Part of a small language model's weights: 6.69M parameters.
MLP neurons of a small language model. Each row is named by its layer, matrix (up: input weights) and neuron, and shows model dimensions 80-207. Each number is 500 + 40 x the weight over its row's rms, rounded and kept within 0 to 999. Numbers have three digits each.
Before each neuron's rows, "fires on" lists the tokens most often at its 100 highest values on Wikipedia text that the model never trained on.

fires on: "um", "em", "ric", " been", "ren", "ry"
L3.up372:450442501443489500545491461560536537510536534546475468455500489459490523490481463514492463560519526473564548540469552518447523549494505554555555499515493480551459499468613550517556409587482447380558491449446432465624438523501549485510507475547468480475571500439453495469514503501500488508474484533503567461504497567569487571560578534505565471463488457478490507499519487499493552492502

fires on: " s", " p", " con", " to", " a"
L3.up453:478547484464488563508516504542547477538463560482532568525554523514481476497502550489482516501451552482505492582473464457496480572496517493554459467545482466527538539521572422569423491476510548435508561508556554464418470443491574490503504479493521470489494497505525498444480526526484602528540479546571534472444497480489519560588521415494505463495533482541485422523570476537553531511459

fires on: "ary", "ine", "ore", "ace", "ing", "ime"
L3.up183:398461466492520502458492502462524472530452574534522464462540431547477497496562544480540512495484464559457494490465585493460509461458499610430529510523487526487508461476449525463486507514511555556548492476528515422467524439446528534530564448449565538504475546515523499507523523558493501543472502522521571491518504510465514483508433534536514450492487491448491392540477505496536493563581

fires on: " De", " Re", " comp", "°", " Comp", "ased"
L3.up155:534508558513488532404537519482527544455531488444578467487484430577468583519575468460526498520487521512450553540527479559514580462483544519501560496524502443500426545445501482510538462500505497501528514466430502449525526450454518520422484448450457437499544510481510501465502472490552492528495444538536544499454503493562526547447480493448514500532438428425500474494535489489448523511479

fires on: "1", "h", "th", "ation", "0", "18"
L3.up358:457511440521478444416469479507513426597495496644527429517550516512486533520531452563483549541521584530471532493451525506498475524620556486502517476497429575450414475467560524499511514543525503511499445456506468485463439488552538481490475502454509501600494536478535517416518448514455529515507567502479507523480501508526496523429505536496492486484473452494496493480479481415482566531540

fires on: "ast", "mer", " since", "over", " as"
L3.up40:512494611569466482400544426508518548543495553517465505538462454432510538491550482437540544457484507573504485522468524533468485496438569523562493547498469495480513494503452436526562458493486502477566555428507465479500471536475501446502501456401451517526570527429483528451452457531518508483551453474525523541507531523507516540487521484540508556480523456474505507513556478501512512501562

fires on: "ate", "ay", "able", "al", "'"
L3.up147:471518514556469550476496513409521443535418459561517478448502486527467546546553480467532526516471555502424444475411491493576518490468540539571616565489482485566488499536480545569466524503579593514600474454482480507488542430508451476482563464437487487463562468497470556563534457515512481530456509548494498486498432527481453474469500568476455561536473432542525512531462443401511559504518

fires on: " National", " Sec", "ra", " Bl", " acc"
L3.up596:513489496541441544516513505448441494561481546590536510455505435480416536431461484464559444483496520461466474514458512610489565516544488559534454461510483445507465491482474594496539483498459555519558463549486457492441477465491563556407515486462503516488554524457507580467544385518432424536486446438520531592470467530486483488476506465553480499515492534506519433507486478437518530489574

fires on: "ig", "un", "red", "ord", "t", "ic"
L3.up1:557488504548486428518484471536494507515510500520480518491503457561477503514504480476532519526500477510560456556447507471435514498463469520453507477538486550403592528482457500512461502497525502547527441540488511417545479460497560516574442536488413452449597489526512509497477471501489452460482471435500517459458441509524504523519578433551542475454520466542492438505603468483515563482517

fires on: "ro", ")", ",", ".", "e"
L3.up294:436474433478454495528468460540518470417537513518421463510470510475397498464543443441552602498535417505537456505574494515522510619536566449483571438588488422478506524529511468520516484484500476562545479528523473525497451513475528464544535552505606503472539479513448478507526485474464544500438482446501467518428453528583536510588495456526476506513530503513509500439486513560584515501555

fires on: "iam", "0", " sub", "ub", "ov", "born"
L3.up853:566543451463396534493486468529457495524450514513500570518551481500506482551523477491544580527472462417540416504478457563519543552473505538508495530478568473527489591431511515487438473466462530484531544496444486483469453564470582421508487522507555461523492498459538549437535546511432496502557492559512519509437490511508477516512513540468565460561575484461436498441478497466507533468525

fires on: " gr", " –", " par", " ch", "ew", " Ch"
L3.up738:480563500502494468481543452469520562472524505492521578494534503437442462536478497510552509522510483486578530495383511540510563512480482539512478486482403514525531546482505529532494497485495495474553484438491469465508467476479527510412569491476552527489526526503488582485517470560465544459450425546531631539466488455523543540477478474501616544524483469504525528463482415469555488490565

fires on: " m", " a", " sign", " s", "\"", " inc"
L3.up876:482454493480542520474578420547471470509457575421444555543490480558475552558484470458550513543455483412578532451504533482509483476457460555534481494547494528507533533511487517560479468524478448497555549507485476463444511576506541486449507498473548530515552461488565533488509464572498496500544473450521520489412489524532546527544522471441499424522528418500474527510473486569518527566462

fires on: " dis", " not", " so", " and", " acc", ":"
L3.up395:556550569495483471524480538518545478413502556505519479416504489516475556467467521486492535510568476575555552522506553457549465517572592506471512489539411489493514454509551462518452514480442508515528419465416520492549456485486496445436519454544501476573568480509506462499470499507492501533490437530523564495488485521537495523474442460585480481451456487527447493507632487485487518550444

fires on: "l", "s", "her", "t", "h", "us"
L3.up715:468513563461519428461454494501478470536520501540429556489481514450481530488524487499511500511478601511490446549493405461480526523534504510549475462522497548436577466576476520559551563490516457460487467556594381483526487469493512493446507502467434508566511446500458477512478421547536508517507488407527584508467542471546487458471597545511519463422494431509542465436404458539533533542541

fires on: " tr", " Rec", " Tr", "h", "t", " desc"
L3.up732:509481504509472476455532514513510432551512487559522560424523447528518550482512477510508527521542499486515540544425535566481520564536472531589507458498482566430464434483445519497518481559535535480482487495507473529463462527520590463517422544473501450546502548573452516450498506551463494465478479585539511479507480419559484535452602459487519435500480487510484477502503496494460544540513

fires on: "ig", "it", "ist", " com"
L3.up564:570440468498503480424517476499482530423471513524502486481552509434478553535531524492477479480487513459477499516460506457518487494496467507556531421487472471597486539498524565533468491574527471529597477482467515415450537473449553523525482633540507518506493520514517575467476524536488507377547484487449451471491524499538552527501499500545488489491531525507515421450593529482433521487478

fires on: "s", "we", "bum", "e", "el", "6"
L3.up56:489549534449520448480464541422501655382538461531515510487526513439441535516477491494532486486494521572542500481502547565538524482449472536449531525505537561509491400506479460478495480509462515550519430510484477593497468490430484473552494489466497454468526549558553449537537475496586487534433493520536502561484533582506522498553494490470517475450473494448477459517532505513497490497489

fires on: " w", "av", "t", "an", "at", "em"
L3.up556:532537437524454464527527477548495471499488482569567526473484515530511440547601452470536523498546442518533539562473500489542507503514442466506501453516564437480478476511510612511424525448489509546528493482441516453439492541545504565518482460475504465466493476515505432444549477533549546431480494509435478533497478477514503449568529509445534494500521457508467507551501440570477532513518

fires on: "al", "d", "in", "D", "l"
L3.up182:519476453513522461502464454493527545433566559507518486533470443488484452472462424493554476440525475516494485513528458521494524569459444484522475521521503493524515498515554473521511404479506485457464498438491502470581464474509456508511551473586563543455468514494546503553523509545470453509476498503499559474490455534547519543551514489504487487525468501535540519434545449470490506459573

fires on: " se", "se", "pe", "e", "ide", " le"
L3.up771:472513539487522485445470468503542492427453532516574438507549372518523480534463536496518507537543535466511444476495543481533595476483474487606488442526485498483538471481488531545496537503513511503564464421453503522470411494548551524518414569494548495532515500462482469486567529485461489441452547562477530461455462441464537557532553551477519499571476487582487498519547435520472476438550

fires on: " par", "an", "at", "aint", "in", " Par"
L3.up678:489601459489460469582487445498454531489479537474497592549507449499473499511557508472492537470477487525585480557524512522528561494431528475508558470499474454510539524512482511583493494540452489489607477469410485576442491533437502522453538487501521496446457549417468524518569469483492498511401473497411500556438485529547548473499446505496559452537481529502514495529498479520481491461506

fires on: "ing", "ad", "ers", "er", "ect", "or"
L3.up466:488493582522413505548533442485582493516482565460484577446495465474504528543478527489489496498491517502522497518497515494484499460532489452584526476524471503487477544527455519519510539469541525450532554480518426553490414504548511499513471500455531510529508459444391501567554492551433518519532427499498530419476546533598480505537384418533532517498494481475530523548478479525534558510523

fires on: "ro", "ron", "re", "i", "at", "o"
L3.up834:500465487500469480479492493480472479431493489487509550463535491481415559495529519516516603449454465474539485455458400559542566470519543509559455466507526501547516532403459455551533430530443493420510440509476389485561537493508539505516455446483525545524534532505476560522503464564472542532498500537515527499439463422502560513509579521537513469568494507471534399539427471489500487547506

fires on: "es", "ess", "er", "on", "ish"
L3.up848:435472558514536456491498530551557515486459563490448514530572500569436490503530530527489541464452571504508462548490491532489501494439536438473441508521498450465508520459418562507563506506463525461498442493509552533520422466457542530502420456571469462469537409462483443473601566485481532535470473503537563435486537457494512461482525465526563500514481458490532492488518509512571535529519

fires on: "ra", "a", "US", "un", "ial", "ec"
L3.up25:452461479567500532532506545500462500547467504517522542498537518565507434522523507429558512535495505453455485481424495490477490524503412502522542456466503477609537543559439516501492488511523464482556468491447494510486546506460471513480478429466528479590584452551428514566476466519498475529494477471562504504413499522558486548521559477468551552580530448508512501510488425502490508484584

fires on: " tr", "amb", " disc", "b", "av", " released"
L3.up779:397494488540469496494519454483515434567524494544576535546523511463445524479545460481572482546496503470530524570456483560512505522539465512521471490528510462433520459385489574506486550503480536454504482483491394508614516577474506471462521523521519497526488480458465459488522483550535455557396419561528510519452493512523484465428515440510476509454491458506510452507463428488474515521494

fires on: "p", " sp", " Rep", "ec", "ep"
L3.up735:508487485462443498495453501446463483533523536545492566475529512490465553503537486526516565509510508486468454478536596512464511511550455484480535459545521479488490502523529535546489476523480504525520368490485483459480405498402551519478487542415564497564512507524508508487533409503510517540503497508493496520434467452529464503466477541472520513549411538584519413509523480517507564516537

fires on: " at", "y", "am", "ar", "ipp", "ach"
L3.up823:509494488456516481500446494511519488558488511562523466478550525523488510482543519489513581584526494551505452478471513497471477432442526468479623557505488528422498515470575514492509520475468516574537458466514523478453476551453550474558549579462480502503538474370443559502536512459435484515400463449517542512422565514546523513550585552509457507501508454485472447474540534561436563472429

fires on: " c", "ig", "amb", "ort", "est", "pis"
L3.up157:529544537514438445499535467479522534512474427504473521583500476468470522483507513523515584521540487453518478493496549559496539517480469493461601471495477517489555536456514603560439533449511507467503503472462441521513503565435420486474440560461547477480582533449475477420568522482474473522481517563496476493420527516528517495548519481416546542562501532446494469474488512500494510483409

fires on: "th", "att", "p", ".S", "ir", "t"
L3.up343:547543489490522489474543489473458537521506536487538430463540447563487543444521477479543533485485489457542563530476462462512532467515499481423481582536434521525459493548455462455488423485490551551519445452515487478492477556459484494479485422507407562489541546443500520530567438462421551464493503487479522536490458369471532518496502508498509554511526459456436510513538471500502502513545

fires on: "es", "ate", "ates", "ures", "ave"
L3.up73:458550519527514557469602511554514528470492519507574505460547500496528549491428499523458554513455519508490484517448486530542523503566612501535580508480414512516536551449517508507512530473549507512528466415593397545522506454426555482531555445474505484554535499426477513467469497560488494457474550560539524469502460490477505520426553503422474519484450476477568545509501481514556531540573

fires on: " was", "ate", "0", "ent", "op", "v"
L3.up298:444440444490422491492456528524535475498470526520456512463554492510440529470522485528433613459529462552540481465488527546527515567498542555478481468479507540547476516531538506513531480520577455456523464467427443593518517535569543539468487509520530421454498561441421490531453502529460550461477508601524483459458480527572490555489516434521485516597439442513520532531524482397486537541541

fires on: " s", " in", " that", " ass", " tr", "b"
L3.up500:515527465436487462487539438476499500506547563518548500477510508501485528450587506477527516473484471545541495518497473554459477544603486499517476448545524481420577506498486568502464582496452545537599477507442446473499452552456584452517445567505524493588525450504535508474574502513438499533402470533469498568414512461495480499470466467505439512495423518488469470519528495544493566489497

fires on: "is", "t", "S", "und", "ord"
L3.up754:458475504545497540448584528532513445489510451482492441474525448499528577572520485425544526587508451534493446487457480476507467483491567548479492495478533565534524541513549557514564416500478517521432479485477595515477443510500528535482421457435458641497522494465505468490484516500416524490480491510549559460474498500521493539515464472509495535563486488520485425488551436425412466578492

fires on: "2", "1", "0", "7", "4", "6"
L3.up254:486429479485482494536453515459449490519442431512473453505531375459462540454441445415523506474427460484506492459470495481535559500505452599499534484563478476564522510578481535563572527503477501472504560520456494477523467507415507521456437438474528499563522516413575563479556440471447595494488539537506450552515545489516524470567503528562503472527492520427485441502568427514510502479572

fires on: ".", "em"
L3.up180:419431514567467524491518463557535512423428492521484523475538527429456509425450451489475563525509523524526475523464513447449469556535554466564622501480457512553461467476514547507535548544491503496514516451501460433474486442456553446541467563502576497497524489475455477436491524542539540468509534503502549448453514467499478537508541521476435501483485522525469542476466519505519550548540

fires on: "L", "8", "9", "6", "7"
L3.up132:495439455399430496519527466449585499491444504535465521487481426502488505479517496434548572484524495557496571500512448536457547482527553550484520481541474505415481482635529557457540510563490448563536439447525505429439439496432486502497493511481563472526502519526488557516552427457424528485487481517520489521456520459575560482487463493540553537464514474498511489456562504513488557503512

fires on: "m", "er", "ro", "ree", "ther"
L3.up623:495470473472493533432487483488526494463534551586451522499495528449414496414452527511524525535454559491496431582465535527485494522508449447516493508474460573489527482460559600497547524462565512531488489461490413451465493462526488483467456466525500536524523521452440539493514454475551524469505467428547575492409527534483525534543539465484555468534534442521536489453430493520553526566493

fires on: "s", " Year", "irect", " New", "ow", "overn"
L3.up221:468520566496502489471485437500451532504482417530514578510569520466489538487426471536484550469469479471645439452490491578544503445442519554509503473505495530487474469548464503555519451461490533503475549480469445527504488545420546478459407467450524500518493519507481520464525517514509560503580483501499514489489547517442593519551486390506498510485525490504545450525536479401431498549461

fires on: "-", ":", " of", " Total", " dist", "ens"
L3.up753:585560470470483526546477456597492552470425542486466522574498454580490529521541475487473503446490498488508531590506525473470578496477499490539542523539489471587501488514420482552510473476437545518526533478414540470459421520474530433511429560487480455459549481505552514523423436533501543470540451500514448557481507467524491524465535470475535470444471471514529493493585469451468535529511

fires on: "ag", "er", " team", " School", "ep"
L3.up487:489530522532480589506500511477530494505508523467501571475544538508470449478521489549553561544480485558530524504462431527436462551443450538530522446491458559506445564440465504503496406532479495555559558509495544540509502456438484522545492547533500496555524492479518479460513450542394469484418428491492543491457507561485578543555477448521465553501472469509521534464405475531461547504551

fires on: " /", "we", "w", "av", "m", "ess"
L3.up212:505487466500500505494470448516502499466474516532460544482524457477385527493522522446473509533447528531515609601497529482482487523498488476517547489612462458447586508510457487491521502512530515490509429475521417518465533469380487515514485441424564466491472551558430544505544443462520497502471494563446575575476515449551507487573533461447559478467552435547485485506467469512486488513554

fires on: "m", " The", "re", "ep"
L3.up580:489581497487452493470510517475464495578537505547510523510527489502472539529571487474505567507493515417547482543449511508606516475436518417490423525551429497552485508430543509542454457414444538472498504483483521455484470440490556483450466434432474562481483508426458502507516474488453514468504538552572584470456461476477531476581483558440556510536447493528530519480494454510455519502470

fires on: "ed", "re", "at", "ing", "ut", "le"
L3.up347:456488472574485572462478485517480492460418526513476509427526469531483503544475530495585558487518507538480560467444454521461484527489493566558488542505448484535462510511519491574483466473569478454522487500431519512562535515506502490453507495498549494470508538543531502495503484502461553430497484576514583453511533474564547492456559487510546533507501507484540473467464495421498506497570

fires on: "ed", "ent", "per", "rit", "ited", "ated"
L3.up165:546415541461521516442466510444537491527450500495522473467544490544533509529501452539576559482506535476545506470477466499490469557541514556542539507511430505514429561518483548558418509459543561556553590492485522561434486508512512483485557495486536441556513493452487459495460511534389492462542471461443513556493513533546550493406532478482513503522491455481458474554517403436457561548503

fires on: "s", ")", "2", "6", "9", " ("
L3.up881:521566599479459552455467517462499480510533487481483575487468522524415573500463541495484472508410516491523536482463435592479557534423468524502557492508435471489546495485457471482500502488477547487595457483512535540484515559405515443495477508430549490437503482576442446479471472505507546566524489550577537612456460500521525497562485483513505508491527481419511480472547509580595537531497

fires on: " Is", ",", " Gu", "a", "angu", "sh"
L3.up247:533462496471444397471491525568515500508496501461451486505502417477507505490465513404431504497530505483474551564498478509579539550460444525504485471585488497465559524558507443503517530468443450535563530522480544556480443413574607536391506528509471467514465516487484573534530448464489511519458459486495549505480481428479515481497509492534623525442492485512473444529533427537517494456487

fires on: "ir", "c", "inn", " .", "i", "on"
L3.up665:503600422497444424494484481561551485491482530492516501433434503524454485494469514515453482503483460555512452471535485504500504458557493478504591535428499453487576462540493532528475512377483508463514443459469514439499414533491577479491490616436418510495532456503413412502527508510521566492480445484479504519494472498537472520465418493505520541529511467443544487533519468495546520515504

fires on: "2", "1", "4", ")\n", "ew"
L3.up616:502446512478442518494522476503492551556485457446474523532466483421451512469448509511541497511420470502569438534513517498484547516550517585548583477519494524579485538538433463439396553591507562481571438480541462472524510561456527484515496539458604510515518518420551565499510513540452474532440467499472489464511521497534517489503472522521485488473522482485488522552474441515493501510595

fires on: "an", "o", "ing", "u", "ug"
L3.up297:544484418526511460477448442523494446476450490529473477509499464466490537506489504502571529405477512524527475546488569497616520507513530447541588458520514496515585551521479526509441506512484475498506534467457450490464525503467570452465441496507515479550529562558508471533549519491492467474555497505501556437514447476518518553554498455462554496471516539463557507476553461515468475443459

fires on: "b", " for", "ri", " and", " from"
L3.up418:439493459474454481479535531497536468508408528512487464511495479432491506446521500471545535509570484537502509558461489547469485536539490521510490545509503465469545497512484552563507550436459564509468586459421567443524521453424551500477529496442572569479565554586501520480509463491417476537489494488508510510441453590520517477487558507467492484523542443515453459520564467476448518529477

fires on: "or", "l", "g", "for", "al", "ag"
L3.up393:504506489539492470492549497458428532475459500539471541459499437542496483506568450442551529498426468557494481502506542510480498468534541461430559490549547481477578537490542509529477524579514559507533455460521533469531493504382473457520527454529535460503477536551456445607609484551523473487448504510459520467462466533568511466556456483478473478452462466480512598416478427523499528442552

fires on: " th", "w", "\"", "th", "h", "t"
L3.up101:480457515513456461475494401569521460530493514488497541503518445525473539488560427475511484496525529461512515521458505495532448483458457495535491458475478574520455448557490554514584440568494505438559508526553436482451508558485554535520466514556519533515557515496486529462553486561456533472524494478503518496472523503462455571450521418491526477555547426525517431506462448573495472476496

fires on: "\n", ","
L3.up699:519435465502477502469545490581481470534513496559457510527546428557459508459590478438542575505532484461510479488478492523538584470469526525522505489581434528516584468577526459510480493512492492483541512466512486449516462474461583426507469448512508484486498538449453521544505452505518557399482474509509544506450495432511563524434441440509558513531469401544530414474595468500462497466533

fires on: " Cent", " b", "\n", " B", " R"
L3.up177:536478447430446551455491486488510514524452516542468588452554474496430536515507529495492518528513454527508494516408500563568525508406511572558449466524387481497474475510454514484540468488444522499514449528451470491486431515463607463433473537427502477499465561479498551501537494563504532398472498589580526531500524488488572498462460469526561547516484423526615429455563460540504467505494

fires on: "6", "8", ".", "ow", "on", "f"
L3.up324:480504494588526440487546477566440544441555513433390481469505478510522504393417479447492565495519504532563559521499494469516545528564493445474536436512519555528457532527532457547478528543547563542463440484444483485508470475479525541517478435492457486521542434542558523523565543566487545531424498501545571540500462467496521511576450460549559543510512456481520507526483481579512477524536

fires on: "ic", "ate", " in", "al", " -"
L3.up245:446486459514510541460582437513520512527474527523547489496568504435509521484492436493460552448529431517411450507486454579496535530563548571543539507506473500542467464529513550641468522449498543477547625439435506515513583482492543556504560482479541529493505547405473463581511458556505552444496527505580525542441453541442544479484533487454455577513480463473473492496517437391493527514529

fires on: "w", "ing", "if", "ive"
L3.up156:535475453557472499495462451529470532409537498486458521534492427517515496467440498512540534411457511486465459521428493486475533480459543496477530531531444527483564571519574459538501472537504461513485520497449546480545473465461537444458535470498490453493457533521495483445501532510568528560509536512479489521489460455513582566531459530539587494492423484493429475477564509454542522507585

fires on: " Ch", " ch", "an", "i", "s", "ep"
L3.up218:489477413484494429506525473519496506466509550489484500515489476495461518499518491478569529442487518494528509531476529541510537461378551446456552382496430522463542479545439426529514531454435421523543576500512506486462466490441530501522473467470536511534512483496435513472522487509524518439529496600510539554506473500513520494462489498516482499444486464539511532478537416509449519490522

fires on: "or", "way", "r", "ail", "ou", " ty"
L3.up389:453515476470491482478518472513558507535483460494488484457556490606529524525499460461486476518496545528485570512467512414504500432475492521583530476477470487474523433580475509551506507532472553503522474488492505397467432565435542492444432507474485494546528527442508598506518457486430537465474480478567545481474538523508552493443510443541445517442526445500557520442535464518506503539517

fires on: "g", "ó", "é", ",", "or"
L3.up38:539438484507469433505441524451506504492490532477528537539493419488417509456500483475611522521489458454503501525521503505576525504455548456478509492523474541485514471515525476505442501531509509541505514448445484445482433474526512461476470428472503417509537565509501546493609470520545528539469542480526509555416463498519545555538575477523562491502538520559509493432557477490549544492507

fires on: "on", ",", "hen", "/", " was"
L3.up718:443521536413509509481502550533507542502528498480464527479559508488500483523485456490501544497390506511565497530492476487577548531433436562514484493508485436494547465498394489450478477534448554454551503477484454545510488535493541489543462446531486527502525450393561566448516464582510581557566481553479556595507558400511510498515490416445498529486475499553480420500503477523453534538464

fires on: "ers", "ents", "ors", "es", "ures", "ings"
L3.up552:546569487476406510518485543518426513512413420519483545516524462498470462468543538467573543566385525577502531484446567461501513470560512495521554475469459494524539560608511509580524549488461496538493506497518554477527471447486513558517484536474534490519554478554498516497541511479466541469485456469521575551479569492498475530448481416493506561517490502540575529479498485550499453502550

fires on: "ly", "ever", "ely", "ically"
L3.up89:509460499471467512421467451543449482596501521510439493502534475459453503547539499545541548467484546573525509538508477521456518559430498561541564470454462575498490510529497532510500452519478553521486471475564494550494450570459437446505552451415589512592493542488559545476569543562489510467545515507483565548478577486555506441501484490499535532469446446470452476428434514505453522530508

fires on: " not", "ur", "y", " its", " ext", "us"
L3.up703:442560551498489524521478510553551522446514493567560490547542516458459519495463369502559491513521536533553493577515505552442496477484563551535490519485458550523508483441435558512506459512526511484523421469516532426480527509465488512528477488459514505526574518455511516454455511557512498506512508550458507478517449545536492475499495520480495504485507504539534511493484476464540536488522

fires on: "p", "d", "t", "ep", "iz", "%"
L3.up601:486451433525446537545507463481562464531489445573462515501461530531482500484507523518531449489542508496516502546493541455480509574614540487486492474512555488519504486479466565545502496507481524488487445497524476494476455509448494535516520477447470453573559506450473523507509464541460506426473488464429558560499462460529428526520524529497484517470538482490441513426497446499528531523523

fires on: " Al", "l", "ar", "ilit", "il", "med"
L3.up555:461461560448485463491492517486506510459532486558502510527473537513472509521415421520509515468425447482571511492554561569456549438494521583417513469474479527508472601432460446519501464535457431439490483483454433497446484487456477512446531494478532563487560573441536436481539521532460437505571470535447565508513526534614548519494504524456537458520462429473545516450458441511471489501553

fires on: "ra", "}"
L3.up533:471511519546545481436480488442551453562460527512478510404475493504497497438530532461504506528447552438527510570476545557468548427454517500476471457531448472580545570480506480526461466494490448503515564495467510536477511449561500546444490418476514477547581536459507510541550466507527497593504474569456550394439400487586475534491456456538521540517503485532485517501478440456460506561549

fires on: ".", " o", " p", " by", " an"
L3.up305:493500474456483552488505524531562524464450470464547552499483462504457554463492559490518556419465530435451414538517515603479561468524463488479510497495539474467523491523551524618489531470524453436509544457468483549501492492408512450493497509453555496464538561467474447471461478529483517545512492515551528500429519466551494595500540484514552562514506500506490481512547533518501519525458

fires on: "l", "h", "he", ":", "r", "s"
L3.up875:485557496505430453482514542522470470474521506557424508519537479448454533442507529489503447494449495504509475541402492478573537537575496479574497464525442527443519487585492531475469550442469524452531527558526485511477508567429486468381476507470524523521530511475419487503545417531496592517502529510514491584502570439504494514509498501552464426494494482511500565530441464495550497613500

fires on: "ag", " (", "or", "ay", "ud", "at"
L3.up34:451539572481516488453458486468527487456484511516494526465511493484466522438471479527493508508484461453541459574421451500532482451537451554500589448456454487464554516433440576517438500541503549475592513476532512561545416436503528502491497539525489490506546503478528559425495519532533512437440552516495527494456506510551523489532563566521433499385465497478490542475547434512493505581522

fires on: " can", " will", "ra", " he", "ens"
L3.up488:488553529466469502472474550487531456446453463492507566528502514498484496527525465521474550479469517465524482553444566532479479492407521549578475543515468522463528487586503431545515490476462468452529511497449450504462467434528583519466492519435532480491530523536436542447474500490466489475486491593496453551504497469541530476520565467535516470536531468534527414501486527505509475556545

fires on: "a", "ew", "el", " New"
L3.up551:466462453533483519488477505538556484517507539456473585538549416432463507591537473459600536466492523472488458497462417529562547552476538537553472484518526477573525560517516566508447471568374397454497604491465489559483549534466495497472456552472547483517530531502588495451548491509430482472514491465547505527467450562533508469466441476491562488479497453474464463493542484445448491463465

fires on: "S", "E", "===", "resent", "y", " from"
L3.up554:552507502459459462447551550477544487502477445541466518544450591506510472495522470576510526405502526499507435547480445509463486463502546550558525483512499465507442551510434561539448472478489542477569488513540547468465435527472444431507540515514520517518556518438487507490550458560455495463473488484418506485481488502552535527482474476514468486495504403534500488559482459471431502566446

fires on: "l", " Phil", " San", ".", ".\n", "ant"
L3.up240:471490557529466456485549504537502448430508495479480551559507473465443517504403448485539532518560495499549513460480574482483550539502506516489571432419433525500500543584477499572461476567520516485524454498515492448479473445470534518514458531478530566498518506513476581526523508514510489512479504506501548501470498482515556494513499508470514457544499552466525495458413492571464512523506

fires on: " at", "uc", ":", "ill", " sc"
L3.up24:420523472474474518469537509503497508480484497576560535544520450543515474493447494513481549558523482499559507548543577479491509461515439481463490444503460513467492489514383527524506520546513556506529513410504513394452495506440501480505548470427494516529503508460486498511430506602481473451565510468467496501510493452523523481550477455554520514491518492512504492528497436516526496540486

fires on: "C", "A", "t", "P", "S", "et"
L3.up610:558538524487467508436530559491465495513504495514522513570498471518509515460528477567519503516484482495456428541455546513505461504530443543465517506460507501496482517482515491554470562434584542487453574452478544443469495431557554496502490489572467499541451539413493482480475463585468479416473445521562539513535513489538496536461482451502445453484481406515507443542468479441492578524513

fires on: " (", "ed", "ing"
L3.up159:529566535480470499525474488540500492391464413487489469539505506517466546504483462544507556445445458571442491558468507535573515491501483496529502492438533468487553546535546564582468494491481518503468561463440441481486469493442516533470489532479538421513543524538514500483518519575549552499563534503525523531485573549462554447558489467496540458434461496488467547530505474475571529561518

fires on: " for", "ing", " of", "ome", "el"
L3.up206:456448453543534477442472520465495580450452464432434441547457405493461454557544459503522548430487571535507471509550460474507512570459508534524625474517495468535425530497540528552507501480478459559530535533433461446421493469492504483527539488438479499425496523524488442527578506443499547528522502478486515521448508573500539518518504456464518495480516514472483470554478474549534570484460